Weights of a small GPT-style language model, trained from scratch on English Wikipedia: width 192.
MLP neurons of a small language model. Each row is named by its layer, matrix (gate and up: input weights) and neuron, and shows model dimensions 96-191. Each number is 128 + 24 x the weight over its row's rms, rounded and kept within 0 to 255. Numbers have three digits each. A neuron's up and down rows have the sign that makes its largest values positive.
Before each neuron's rows, "fires after" lists the tokens most often just before its 100 highest values on Wikipedia text that the model never trained on.

fires after: " United", " the", "S", " Hong", " New"
L5.gate454:115145116161132126120139177130162169072112116107110152120129130104133106124158176132162135157133160145147145129126168110142092109131125143145130153123160144075185175127093122114150125137141136099147135093126073099119142140156115104103116117137100145118147167183117080120174110116120105146
L5.up454:102139150114149118143081112125090114121128150170137124157071102095127086119106145130103089133116134131098143122102168167111127155079133117111120120136133139118107164127127148138130101160154166135135140118099189132108105087125101103115128150105147120114096107137150120137133091098114152092

fires after: ":", "\n", "  ", ")", " %", "^"
L5.gate312:145146084141113129135128100123138130133094130157163142112168122162106147147169154201109128100155142176122165105123161132133172129104086147178141171119112157103166138149141118112135145124121116138116134142107080142088141115147150126123150129080140141110106139163165154138141096124135148129
L5.up312:105131089140109119138154115090125149147159115113164109157149140153133078095131105175157132097139120142144158113138148107130118132097128083150158136166106116140161122118130117128141148136138162061110152158123122160068115098162148080167084110112112134117162143117109101142122146140104148152

fires after: ".", "|", ",", "-", "\n\n", " •"
L4.gate42:128178118152121162104113131177089130175119115105133128098095133134129145085134120161108130083170156103152134119137142165108125126171111126152122145137140151098115145119137141125098140107128083124096128117120165138122124131119144131167128135122103081160070161135154123153079174109151151118
L4.up42:132122114155131188128149084154139144134131081087114139109140130083082162141154115116113109175108108164129153125138127157116161163138184110086125148103107143115156117121126129106108150154130135131143160109135152152141085144113126160114097120141123150134100143147149129115132147127090103137

fires after: ",", ".", "\n\n", "=", "-"
L6.gate505:049168078116125125137139117087157123125156132151134111113105135114149119108171131082099155156097156120146110125116113133147157154139150164129108146163148116153126100083118119100091131113101112082131133157140107107091127136112120132113132128100130184122137083166135190150163136119108088133
L6.up505:151057141140119183182139169068172148126140131125148115120077120103138085130120065137083094163113133104110118122101149114141138139124129146119148128133143105161156107132103132120141169139146159115118171130066110125106121105118099123123111162141101118072118124110132124084100112123151127129

fires after: "."
L9.gate229:127146112119154162156132146098159094155125082136131101163136118076084154063124163116139135077120121131156118167101120131152147118088113146128142131132143138099165157092156128081109066115134173122089109134124099098149147128130152175157190081136163160106150108135117167134148112109116136141
L9.up229:146125103088124133110099103142119137136137170140135108166121088116142119102158120181142167107124077106145163143117148163096112157104139135100171122130147135176175123099119155075139135129119087091103142111111153155159134132120161116159088156107155110116145150128163173110132117088157180103

fires after: " |", ",", ".", ";", ":"
L6.gate108:099177180100135149123108123133101142119115149138117151128149088137133180117154191144156170094127136136106146110126106118168146112124156165114126145105109145110126129142139165131134165147109132125096131103132113106144119137116153080102151126088129131119121126122102147148126149104107120084
L6.up108:142108107088120141108148123119146088139109160104106108116118154121089164133106145192102150112129119143148128118136138115106127116114142126126137122126144148114134120114130110145133121114143157167149115079132122174145114160143088111101078132155070096122084138130143149115160088167114119126

fires after: " |", ",", ":", " (", "|", " by"
L6.gate96:108119141150121104119131142100112118128143154121122127145138139160169125113127129104079118133104121108134126083049189137125155134124132112160188162111129133163136108106151088145110150163143137141113131154116118150121151173220106121133139161117193113097107136110151150119146144099143092160
L6.up96:111101150128103091116104156126108177128153107094143059132173148156116159113133166106103109164125131109083133163108131098160162158096135123119146146108169149180143135102109122097106101151105111151139132135109136121156135104136122133120123172090111135113142154150152119113128122151119156126

fires after: " |", ";", "|", "-", " K", " the"
L4.gate284:073129100126119087124135120129091144108095113130119138125119122068103118150136127102155112083130148137132067132099122115112096149107131141125117127154110085062124144149158086167116171162155137141144106170094155145152147129145134128107127148123109112149164136098149105140116142114149140142
L4.up284:114114113143097121131108149101117134123083126097117129126202145069141132144153160135119154125119110180152123122144130139115130129121099112126132142096136127131172137093190135110150129132148137119126129163107136142143103169160129135161145079136115082077113167078135161121131135146127124153

fires after: " |", " the", "|", ";", ",", " The"
L4.gate150:115107119123140091120109195099132136103119054129149105084125159153147123085116141123153139123106142111147105127110155153115098143122117172120105138119195101136117108157123127104094114120141135119138130147131097157117140122142123123122138110121130108115121161108093164085123098144143140116
L4.up150:111140113088046114122123126101141172127154122122132114153174110122098096116097147154158137164149131102115136164065149130126135128125163151126132140167118124126118109133182096135102102141100146124122116191145110165109147145120100112136193125097157127132124142115135156117140159113117141111

fires after: " |", "|", " 21", " the", " 50", ";"
L5.gate384:119117108147074125159106143104164127111140087089080126141146194132109114163121177127133169126149124106127148121101123134157156096158139158123121103137139141133149138071132149115097133133143155104090061120145116117109111143161136138137096080120129130106105124113099114129142104130146098127
L5.up384:099077123146092089140103122160122122156121140131170121143140128178133122152132104143162124125124139136082114122162110161132141153121123148088142098128122132106139144110149144108101122119161132126135080111153086118110163144132135122156154111132182130129160125147149154102082133127167137172

fires after: " the", " The", ".", "The", "\n\n", "s"
L5.gate152:144154096141135163106136112097192083140114142105108100144138134150141153136115130126093111131129134139124105145092123167155167126127134152153102115150128128108135102057135161116109095154125112149094095102095120112178145086111100129123155117130102131140127116136193145147127151121087123106
L5.up152:137145130126127105094112145136122135079143124119179115153115118142093129160145095114128117118158124110134191152114144164146153142121122116119096124156132123078109119130105116154109113102143120139146103105098152118127114123113122147164122093148125182174153109110105136146118099126099120115

fires after: " the", " in", "|", " |", "-", ":"
L4.gate407:142150107128114123112078129110110099146097127100135107157139104102113119137147097114132111129173183109114157095086108154137076107135123122138092112119175154068098125099094121119108117122148150148110088129138139119118123159095136170091134111127165117093139087071123118137160124142131155116
L4.up407:084113108157127117141133111121131102167115094113117136117126135143102135151129123121130092097135178149151104124142109130128123114150165114105148100112129140150128158095180056175128175104133128096126121128104128143103103106137126100125130135133126145135130141111137113127127098135122111150

fires after: ".", "\n\n", " He", " to", " member"
L4.gate506:115153093186157118121107161113184148149092133150131158116064136128132113105129124132145145124134088113125147126107154157093143112143086109151108153127148086194091177123123147168131164152127165129158137184132114161156127107141134127143116143124147132131126098115120151114096144141119119094
L4.up506:160130116107104118099168117138110162126125124108129111133106116152107045112132138126098143139123119129151137132101122086146162086143141090125147134169146113138097133096147171134094126126147145157101112164128098122158135154146136096101069155100168149125128117142176180113136117162113120116

fires after: " |", "=", "|", " and", "-", ","
L4.gate80:108125078152112158078130122168111180167078107132146118102117164071115112062127055121117146130138142181138177152132160158152104128141162138135125116141117142118164121154141117139112120118151092109121114126124100146101142138148137107125134140108129141132102111161113145106118105099153107121
L4.up80:101099139134135134109124117158102169124104100101123109116140132065153118093126091121137107121124069066126166123087128121136101121154126104176131166132110098105170132172140129076168099119193138126103106070149156130124109177152118095142106120097113116137113112127138150106111152136099086154

fires after: " |", "-", "|", " No", "Track", " j"
L4.gate124:150147117132088115168086151135112145169111132140162092130142117134096124118155109148162140120116102114102109153117110130137124171113135147152102146139110111134164112140173122149131105135117118134102117130117107140147133178141147170118104116108179115125097078098126162141166118126142124115
L4.up124:119149125119104111148151164073131126135111118118166145171142166165122129081114156129168164137166119174147152107103130138144141113119154097174113159123169124150129146146098088106138124094141121124127128134101136126157095142153148089133152109105143153085144126144152154129141121135154174088

fires after: ".", ","
L9.gate160:145129120079167162126107124125092163124117137095123118135105141140134118120125157162114123138113106165105101106161098133153093105123091174122148168121150167128127142154138110119105106163148094125086139135112092110129156122140111147109110122129152149165096159094135139114060128092113133091
L9.up160:132124136130137142111104146125154079132137126138136120155082102088110091118140129121127139145088107114133111111103119109129139148141109144166138166143117166121099140117086107110128142143110159095083111138139136105089101153105106104129168181098115121125095114115158137115096160112115147166

fires after: ".", "\n\n", "-", "\n", ",", "/"
L6.gate231:113129090151120150078150170107107135105121129129082098090116148133094143105153092114157106109120119112160103154154172088151119108151117180122120150128094079158079150104106120131137129113144091152079148170157127130106124153095110135125136152105160121138170117170125119132148095122146107151
L6.up231:136139132160071158134074126126157147121101083101119158100157158104111128183131134135138128150107146138189101100144184154094130146136119116191135141139170123135153102169115114148130139098139110124177134150152112135094130122155144133133125105161138137145138118148160111136107169151123093112

fires after: "|", " |", " the"
L6.gate127:092129131125141117149147095085158127147134140116074133130137123109136140163115154131098107161146110136133085121106146125209161142106124156156106102135106140164164127116126109117090107092132101087115136145182148143125098142117155118115155150123114068125122141113125140135106151146116114097
L6.up127:133141124135121110151124141084163140120078148152136151141096154133132176096159126139119134105104135109122153142117109144094126116143141125122112063137189155101130120106109136184109113123169139190173123118141124103129108095129096068158113160162119150146184114160145109161159078097111114103

fires after: ",", " (", " \"", ":", "=", "."
L2.gate251:130121117135105180111177136125110080132113122155143125177137149103164086114123135132101122100110107131116090128159129110140174137139122125161079095159145140138139098101073142103130120148128090121116128149099115125142124159160145163139165126152177148106120116076131143142115064115169110103
L2.up251:151183137114155118078111116141127149115134127130101101133145118119140104115113131085153127156148130100140075159093130112156134109153116119102104102152102137145156165172100109151172153125138139134131127098133138110130115126096122086181092152147099155177118096122115074133144148133146096138

fires after: " |", "|", "-", ".", " 0", "–"
L6.gate501:159113120113120131168130112115103095149129092161143132125132097177137108127127126134150116072110130102131129135098120115125103130111183144143100106111093132158164162098147129139105154149116157139124125082102123110143124161165125122095122093140136110148131141173175170085086139159136154109
L6.up501:147118155095098134122130177163140130114131159129156152099132112084099145090156106111172110141114148119111139115115144127115119151119147137166168132109132140154117094133137069092087129120121129156117108116157138110158118125109106129144131098141112144128123118181073079156105145153137121168

fires after: "\n\n", ",", ".", "\n"
L5.gate21:119171119106093082119150120154088092095133150144127119160095099102136182101106148117150128085162099101198131094152164106127128120156115139096120155147133143106139152121115172114131157116108099125141127133144127172135100127103127138140137103133131145186108113104108147133110141155078134114
L5.up21:121153162085141140125161161136115157108153148122116138129142120155106148080057133115129102134134149115132150132086152106141089129145178154129114118109137131182093091154106178139127140127120103138121122113179090115110108179125147120172124143137129095134110155114128133137099141141145157136

fires after: " |", ";"
L2.gate404:134132106129116105066123108141088115131107146152122114118055088138134174098131108147127149094167130124143137147119148128112126111126118152119103137132141159161121105091139118097136136124122127114133103131158118153143139137132110151137150134101155115120140148120188144159177122147112167160
L2.up404:153096116128121119061130149142149146182125147136140124130136113095130130106145098057126083137198168112102120116133148127098128162118096110119103154123150093132102139134105155155112136143122161131152098106125127090159128098153114074161116147174110124103141141142127111113143121136134114165

fires after: " |", " was", " served", " of"
L6.gate488:113105137139111150147126121127104158136113101153101157080143162140058087158131135084120078116140082128134139147136143191119120137157154111168087127142095102157112140104101155140193124124109135109106110135155158071155103135137113132119112125109146149144141126170157143094168100141125125113
L6.up488:139095147155135146136106168123133139160152143150118149153162106094136095121141174169131142122158145101124111144137138134130104102100136120057088130126156132137110122104108161127085144160144107109170122136148127166179148125119139095123146079114126107119150145109096118116116116133134118138

fires after: " |", "="
L6.gate428:122126109098120140120125128188132144130143186086134143110154096125177122136124130132130149102132155090085114114131105093113117154166126093155131157123123125133096125145106137096135140124073117079096132138127136113145148125106129112148136097131085103116174112128132151155154174111121085119
L6.up428:169134181124137138097149106133140138078115087127130082148149129126118124134139103151132174122127110065105149145149092142129190132135110122159096130140121145150100120122106127090125101117127087102139171163122177125142116126110153118173107173149138137145156162096104169130115135123120131116

fires after: " |", "-", ",", " K", ":"
L5.gate51:126118138091096118177132125145187135131112139160150095116156107111056088154131116163159110116161152132147080117148125136135126121153112161131112158134085120181169123121082088145145100129156139143130112147113143084151132112110100123124096136141121140128126122099163182120133154166145109144
L5.up51:181132139168135137124155164078130113132118135093102109156148132136109108102123177135097161115130157137143135123120152141103134110135137094131157119092112107140117170156153105134076117131111131096115127128110149086132141182142147118118152090159159113129157112063171171210127156140056120117

fires after: " |", ":", "|", " (", ","
L5.gate142:119117119103089144143140136123142084142142103097134084132149164163146118156127137150096119118126095128145044148131146120139109184108157126097165151155103118153107121094169179182139071098099124102127162173122142147136143130128114120144131139125115105113163106146170138101138118158112092138
L5.up142:156120123109081159103146096123152123102144153130103106113143124100122121152144138151104147088135086139150126114117076108110148136119126086097156151123087118161128092124154132095087131116123099109118152132093116116118129151137128123164153124116092083114121100096133151157130080163146126144

fires after: " to", ","
L4.gate31:132125084137100112073155131124117106129138150149131121129125133118107187084119126152137146169099110104147095107151171130115110138173130131120114117110122107139107104112130162141123139131114129126156105131133130153128127115166125124121093122099137110128136118091089204112163157146159155152
L4.up31:165134137100161142084152118114159157121134122096134146152128132159124135121147136151210151158169139100147132145125122117124116144150135146106140108110137154111136143162139129114159167131123171119135142153066141121191135169109172088119131218105115146139184133167167145118114159136121106125

fires after: "|"
L4.gate401:174144157118151126095072150088139158120148152108145134134150147161127150119128056158096129123132111103161138132152174124095142137165146112137144116147142124122117108150148123087117128152104172111109114093160121143095149114162128111182120147126127121087177152075175142118156092104110100122
L4.up401:117132164108109150121114132142161144108146139137143128109094114150068111150133114142096121167117122093134129126157133156152095123131105070106126086138139144110065117091112121091122124099127112141107108077105084125099108125128134195119140167150115142115187168120131161139132053134140135155

fires after: ".", "\n\n", ",", ";", " the"
L5.gate157:152105076124160116091099102101158113124125120131150133091102146122120168147118138095136179102138134121164153141086116147148122160140148143179163134117093151115144116150137127135097119117159132127122103107154109171186129108163120101094107148092137127150171102166138151130161111057102103158
L5.up157:144161132119135115144118193118104116161117114132154144109106140075119131114123116105160129198123135135160130150114119121140146144163138096102173095114152170146091159133109121121121108133151135116131126103079136137122114147125111126139162100133127124130080152104082110143108146160173134088

fires after: " the", " of", " |", " International"
L4.gate488:135147124143143143093103127142139126112098122145079144152146142130123085128125153132136127079141140135108141176086173101089111130127127157126108127135142116134149169068120170082143145146158113139091093145171138114158121136169130105115162131141155149147100113094150091123152142119137131111
L4.up488:097164126142141122092126173138144135100136138138102184126125134103121145156136130166129122151136118153086099123142157129123047112091142131126139094123125142164106123146108118142122107149162106156137109161127142123100108122102116133107164123084066095133143144100137113100104136172137157143

fires after: " 1", " 2", " |", " 0", "}", " "
L5.gate249:134145146089138103136134126141080150123132133104125121079114135155132150081137088130098110151151139118149108170134138162152104132146127121143137107125130116106120131139126140115125135147165116129132114106131109108102106107150105118161131149128119116152151112098122114109102115132089101127
L5.up249:143114151110110113107142120145110136137093140113152146120103147110124092108124100126103147157151129119138115108136149161145085157133142160093118125113181165152094120143113133108127175154126111169142096157126128116064082143143110139148136092137173144125109167152133127118155115166170112151

fires after: " in", "In", " on", " 9", " In", " |"
L4.gate140:131131132110166095107111135162105093093147108116117143143130124112102137168143090165123077130133109099128201144141127101127158111161125117138105109119152135145102115120089104114113093106142111167118113105186128131132133119147114142132141147121099143152106096122150146170119102112165122151
L4.up140:121090080135120128122120099140123135118141179146114117095106103148103148190112107156127119087110139138137169155120163116110147165141160114092149152110106136095119102161167099163138094146131122145152130120131165127117162144143145107117140119106118117081087130150164142145075119139126153138

fires after: "-", "|", "°"
L5.gate463:142176152132103143093164126100107112104151118160097113078119107111137088156098101143102142126146093142157117154121099144133187108086139115130114138104136148166154134143130119143152144194125101125100136113131136107121115127130108135128153201158104078133143131170108135153146081157097113098
L5.up463:168151186127134112093117111127149112066128099105114161136095119136122154132088132123129140106144052147132135129100130134135225083130148137124148129120132149151128099080105168143192146106125118140131099156134109131173120136097096117145112144121113149195129132144122140140117160104079112132

fires after: " |", "|"
L4.gate312:180111159065119136143162127124123185134077140121128131102133162144157112123109160138128122128132132123154085113112105161173161130143136122136139100136140126121094118114158139124110122097130118120171074083144104139161112133143067115127114085125160143117122157108143155121078160148107110131
L4.up312:102136150103074146132121112121140151175140100145144119101131132111126090132161149113144147143135168149157107118132135184154121142115177140104114104109139131136130114140144157090079149100106089136134127123145136097082120139164089145099123091123179133127135108136123094108122177103130110171

fires after: "In", " In", " in", " By", " and"
L6.gate139:132135136117100122085130148134123084186119143164107145150140140097121140114130100133117146097154125087168147068104124131144134121128133149129083098125143127150110116100124162123129136122147101132152108104124139099081122125082110108102102101090080122132138118126116125112140116119142093131
L6.up139:121146164160131112129128104082104109151144108166145151075108152151104133117147155133091105144124141127125119090126130136185120101154142115126089142141158119133137177099099164117108115155146098123129119158133128160157122120119179123149121125124125100122187101122085156138091093126126109185

fires after: ".", ",", "\n\n", "omm"
L6.gate164:102123108118132104136118129111128114138111129147161159158148133141164090124091115121120114172135151092133109127160150134128147136100141153090118157117140116123161103088143132141124116135091138180139204150129179127138113090138159127122163154127132102148158101129086131167080114155168118160
L6.up164:128137154141167130122136166129153128132131143104153144142134052128108120110141115114134131140106104066130101144092145110078130103125150095124123124119130097130153113104132145105162142142137149112111119072113097179145131159111148152122142147096128086134150110154150168124117133126112150157

fires after: "-", " |", " (", "|", "(", "–"
L5.gate48:143171098143116109130134167121152171107117085135176139130113123131121137091146087149095142126126150130159157129082121140115115128109101125127089148088135137153087118153101167115096115144120107158117102119096117128141083117145105123109160111162117175097079157151139135141132090108198147127
L5.up48:150127142135133110112160132134116152074144140146181118109125121113126122153169111142103111129119122121149107108119120128155105146124091120132056122144139153113119131101127199140127098157136102160111111086088098145100086153137146168126166122142172151091136135108103113092108087171151138128

fires after: " |", "-", "|", ",", ";", " U"
L4.gate323:147149151154118150156094122136104137126103114178123118105121120112163142118147100085139111140142120140149119097144145149157144146133157154154088131142148152150092091099179173093112171111121128097158076121167135134177103134129131128124142084117149117090168140121145129110170139180110148128
L4.up323:120119095090088158127154127162132154175138155122121119124124184089142159155114092152138166140129099099108135145118163123137186118135130141129113155128114140083134122127103111161135131139154115147136124118113048127173118102136119078135097169125094137145090119131159083101186121129120156131

fires after: " |", "|", ";"
L2.gate429:147160123144152132073139161095067130117090121125169179144108117111123119144091152114154120108130118098105123125102143132105132140122100124109084148145148156115145118154169099141149157149159135142129065154134109146137137154186106141110136178117130126111148125123124174082097098099102137102
L2.up429:119096062141138090134130135094134117161123115110085119129148149145111130102160121114130105134117103092076104153126128123125109133151106114117164101095101140131123110156152103140080122162119176154120150059131176113112118130137082155118171158108129094105153141129136158112125134138171120129

fires after: "\n", ")", " %", " Platinum", " amount", "s"
L6.gate500:134129059167150128104133127083121116140157155142120101105123148164140146130124156125136113163147130154125170137132126139112098142144082131200116143123140085159162093122123119161117150129130153095101147108102120130101138132121132134108134098125137116128162119108159141103174091146154078130
L6.up500:173120166142113099131119127082129140183150186146115099142127119135130110100120125093110176087100151125124098129122116110103089150110133116172166118147118155147174145131163168176145137172124130125119156146109138096113080119123107122157138107106158156138118120140155133134136132121086120176

fires after: " in", " In", " 18", "In", " November", " 15"
L5.gate113:097121135125158129085173138121099132126149144139115115119116101125114123159106118130127141112145165145166173131129102170120136141127140119112078124128132129128125144147111094171108097124171081144108116137169196158106113118157138133162184136136096145138159121118181139110134124126127113152
L5.up113:126167144130156137152110090139126154131079124120119142158124136153111155160125079151152111138107166119157119129142117104101154147153114105073131099128128107155130136119105133137109140128158126107134118155151123149135158117109110163124166138111131167097155170142130167124133146100131091149

fires after: " the", ",", " lands", "O", "°"
L5.gate373:128124142136123096117150110095158119096103127128126101132096083108100136101121166136171170086107109191147150133123081124137153106094116076180153156132111168122100161106086094097113158161113136083118135142141127099136091128159147141129163128110115126111123157123128129158218163115103106120
L5.up373:046160135097161110142143105172122118126131111187137091147073145113117105111134091132123151119157116129155095139110140148141155141137150176139129102092153152139107140146128084113165131114092157093138153113154120139149142101112139120120143134141116173126091119140090116086151126134119146077

fires after: " |", ")", "|", " sq", " Total"
L6.gate495:101112137093141116149146120168103104134085120149140120079163120147153118077123139154123125096136091154135076102082143117137138132110135132106111132142114154128131157162144130119129128119096129170132119120087159128109102162152086117107139109118114146131116123110144184086137130136140173110
L6.up495:127110129135149137112119077149096132144112120163139109134146122166121137129106129134122135104160114164162121121119170172139137117145109137121118129106146131116110138096113134141100148112088139164119128102113131082119131175170115126115099094153114120139162123180117146123175125116098132123

fires after: ".", "\n", ")"
L6.gate249:150155097136150145168151138129096115086133136119092130092147126142107128127140107089158127120152108153158169135087103115123142140117147142166095091116113154132092122116090154164114163165116127144133108141135156119113058138100135107112133118139097108132124162146120157138115134171082090105
L6.up249:101137146129167093148134120152065108165084152139150113103120125106155124165101088155124097142100110143115129121143152127134152110129121123134145139133165155129105170115123119100146175107104097087138143106107162163174131111088125164108115091153118157095148140149073110111115071075134122110

fires after: "-", ".", ":", " •"
L6.gate208:170177113150087121136113117132128120080106145104116139100167089127099117171146159152082099147139172124120088104100133170104119107069097136128185125131108161119149116132098151123118129115125135145125122092105135117134098090119168101068177081105122139110133135103132161105106099124148110128
L6.up208:148118100145072138142108114169122131133124142098097143107140183103117117107131120132167116127153128092131138129143130134108090139136139096128160133127136111121104140130143129127134126086142108049117125129099169097128112173117127093126126106139098146089128113084132142127076139105109111130

fires after: "-", ".", "/", " w"
L5.gate151:156133111132108130162109149130114152148120123127130126164131097136086091088135132110130114126127146165110126111107122143138095114115117118168107126118144132107125123128075139139117154098134180128104086096156145086121125134131172134164122183092132159135121132142152089127109097135145144121
L5.up151:145114122142133155125115160126101086127123152141150133124105173119096118123162106123151123142114099104149142105178112154147147152155105162165153152120124136154071118090084107106138136140122096108130099109150120117167105129092080128154124136117161142162118133132130157145120135129138151121

fires after: "."
L5.gate291:151123114121124156142107127152100126128124136114115143084166123111151128118153140153131127111109154111100111135146078114135151144096133162162126130132162126078123139117110100055113147152161108100064138097171135115194198106117160143164092107137165166131141136111131114098107103138117086137
L5.up291:114109161146117161165142159126111112111174149116130096185129158124125109148141123162124121121143116138159115135133154123113124086113123157159167159146125126097159153076096117154154131097105120105117116098130117137132137151062116082103075147143112154140148140105158117092128160132098161124

fires after: ".", " in", "In", " a", " In", " ("
L9.gate465:127162149118109140122140155070144119156135106111160152124075142117141121153092086112141123140120174086147148104100172134124121103172115154054155116135114163142148181143128155151167133143132122146153139095143146120128152127136109078109129105138114116146108152109120111113104123123120157124
L9.up465:156110146152135126121095146123129127143143169139134152154111142109147147131144149151152150136135095088090148130099145104162132120120147156145149172106137115117155162127130100107171064121119140100128156102194161115141129122155136131089123114117099170121192116117119151159100127092096143187

fires after: " was", " is", " of", "'", " became"
L9.gate53:121139146110091137130111115177150142124113126148165167145144101137139061138151156117132138138112158099127117093121146133126168142096129132188121178120122130163144151109133121140157140101141087076137125136139145119116102144114156089130093144100145156128117138150149162123195148142128094128
L9.up53:160108114155101098130129155182169131202106110090109096162114079131125123148171136142122131117106115158110079113111138150151105144084137120144122111168105100132095160136133151100133146087103124077124113073141118140123175107100089113125070155109135137145133119144120120149153112125113135132

fires after: " |", "|", " km", "km", " %", " amount"
L2.gate138:138148127165151126120125122122170131123211192157084139109133143132117166101083138102123146141134150142067123162133100122133102166135164123141104150099112144102156151133115194150129139108111082155110165118070168101098141160140108098135097123102119127132124123108151170083129177104134157089
L2.up138:125093155157131115166123128127129137121187138131121146112117141146166128097142105154106146103117108124029138134134094115134088134129172102101125127118125115125146114120102154094115130125122119167153181136150150155111127123128143120112130109116162179127156130107160209125157087139148145127

fires after: "=", ")", "°"
L6.gate361:142140085105112134104099108103136089118152140106120132114120129136107119133113155140139170143133109109144149147159085130153185132087146128151123092133133156184101124104107160117134109123054095131119142125109112166156114122071137151168123132080105120176133149129116128156146123157132133103
L6.up361:156110173136100143146117133124141145105153099134106147105099106109072133194093113144134137152114088181108172166151146134124195099105122105142114134136152160110157103135128168134170140105122139099130186130106148123122158116099083132092117196123161119163154123135073135130140114116121141097

fires after: " |", "|", ";", ":", " (", "\n\n"
L2.gate34:130123090112096148140106094108135086163122132151107103137137142156105134124098180152104114110153182098141138153140151105136136135134133108120135117100104129099085103153162116132085150126065130113074088103114121112156106166144130119113121089131168136089116118101156166129107106144173162066
L2.up34:131139144138128149139103119105124128123145098118126157082095109112087143122125094092131068148127137154148159130112170119152131112169123100132130123129128172139135117192171163091113133157116112156121109111141138119141076102135130128144126151143091153126161105119142160095132138133152126133

fires after: "=", ".", "\n\n", " to", "\n", " set"
L6.gate481:103168108131102135116124150113096125126123159117101147131101140136122139147147129143122148143170137112144090112146084131125123142149150182143115113080137133094106133106147176103136138064137116169092108101117116142129148114050158151136132094120092151114108149128127105132115114142099130149
L6.up481:143118134126145109092158102125124113089152147116193121144107133130104154152121124126106132111131078124135120160103113159121125108100143140137119115117118107134142162148107115135129156106135153142104165109107136155124129156084200127140137159163139141141097141122108093172114121157130107113

fires after: " |", " (", " +", "″", " −", "−"
L4.gate331:095099127147103144117139105144138084134131096132126120094094133127112114154123095146149150072078145106115098162122098136099125135149097111150118137108087086133163133118153133131119115097111137106119084124108115120184104136137098135121117116124101087134109108119106109121094101114101100108
L4.up331:150130108112134136093102128093100148123069119143125137126149157155091129142165096146101127121111076142082135144112107158134146145149103139114110128056146149106127111115158098102101127142097146140110087070129162129094137133136119145114161127120144094134118151137123113140067130149138114084

fires after: "="
L6.gate357:143148145140134079129147110092113118134128128151151160136109140105117129114085156157091149130119078115105108103105053132157078123113090124136101125115125118124122139125118171115167112147095159100144120135101138167137119110124090079140081140144161128108112104122135125140114112155125127095
L6.up357:122185136109149113090162090136088097145127123123144131140091160156078152132136119218114149174119101150127148160118125127151141103126131121158119080153130110090145144076108167115150131106150143094122157169111106155128144128141105118163104115092108096172135113093132134156155108112121137146

fires after: " |", "|"
L2.gate10:087142144138111148169108145134133158117137209171110146144130121167150115134165133150116102161104117123106114132170116132117152125106136128125175128105133138193100135128148126129128099159112119134119113173127162116110112138129107161114095079139120135145137133123167114123111164111127101183
L2.up10:144080157120107133177135119120161158159125154127115140129150130152135115113157138095095162154104155183085095152165169126140130118112135134171138120124120152145111090162125114092123132157100131126140116129117116147087143102122118128128130139156148136129147118118156148155154150107112160197

fires after: ",", " |", ";", ".", " ("
L6.gate486:142166103125127133175128130126121134088160138082082134148128147112132097131152134113150148133132116113141146172118148155097092161101129141140133171130133110153129141105124106118129138131184126118120149098138098127110092137080129142099140107097135102152153177125103153144126165122158154130
L6.up486:125122148154116119140155098114141098118106075129128156128131120127119153155178123107089109123052142112143107107098121131115135136122120100187118138109146109194142089135144115132135109089151131160116098129101133151187129163119106102119153126155162109089118100103157107119116105127156110154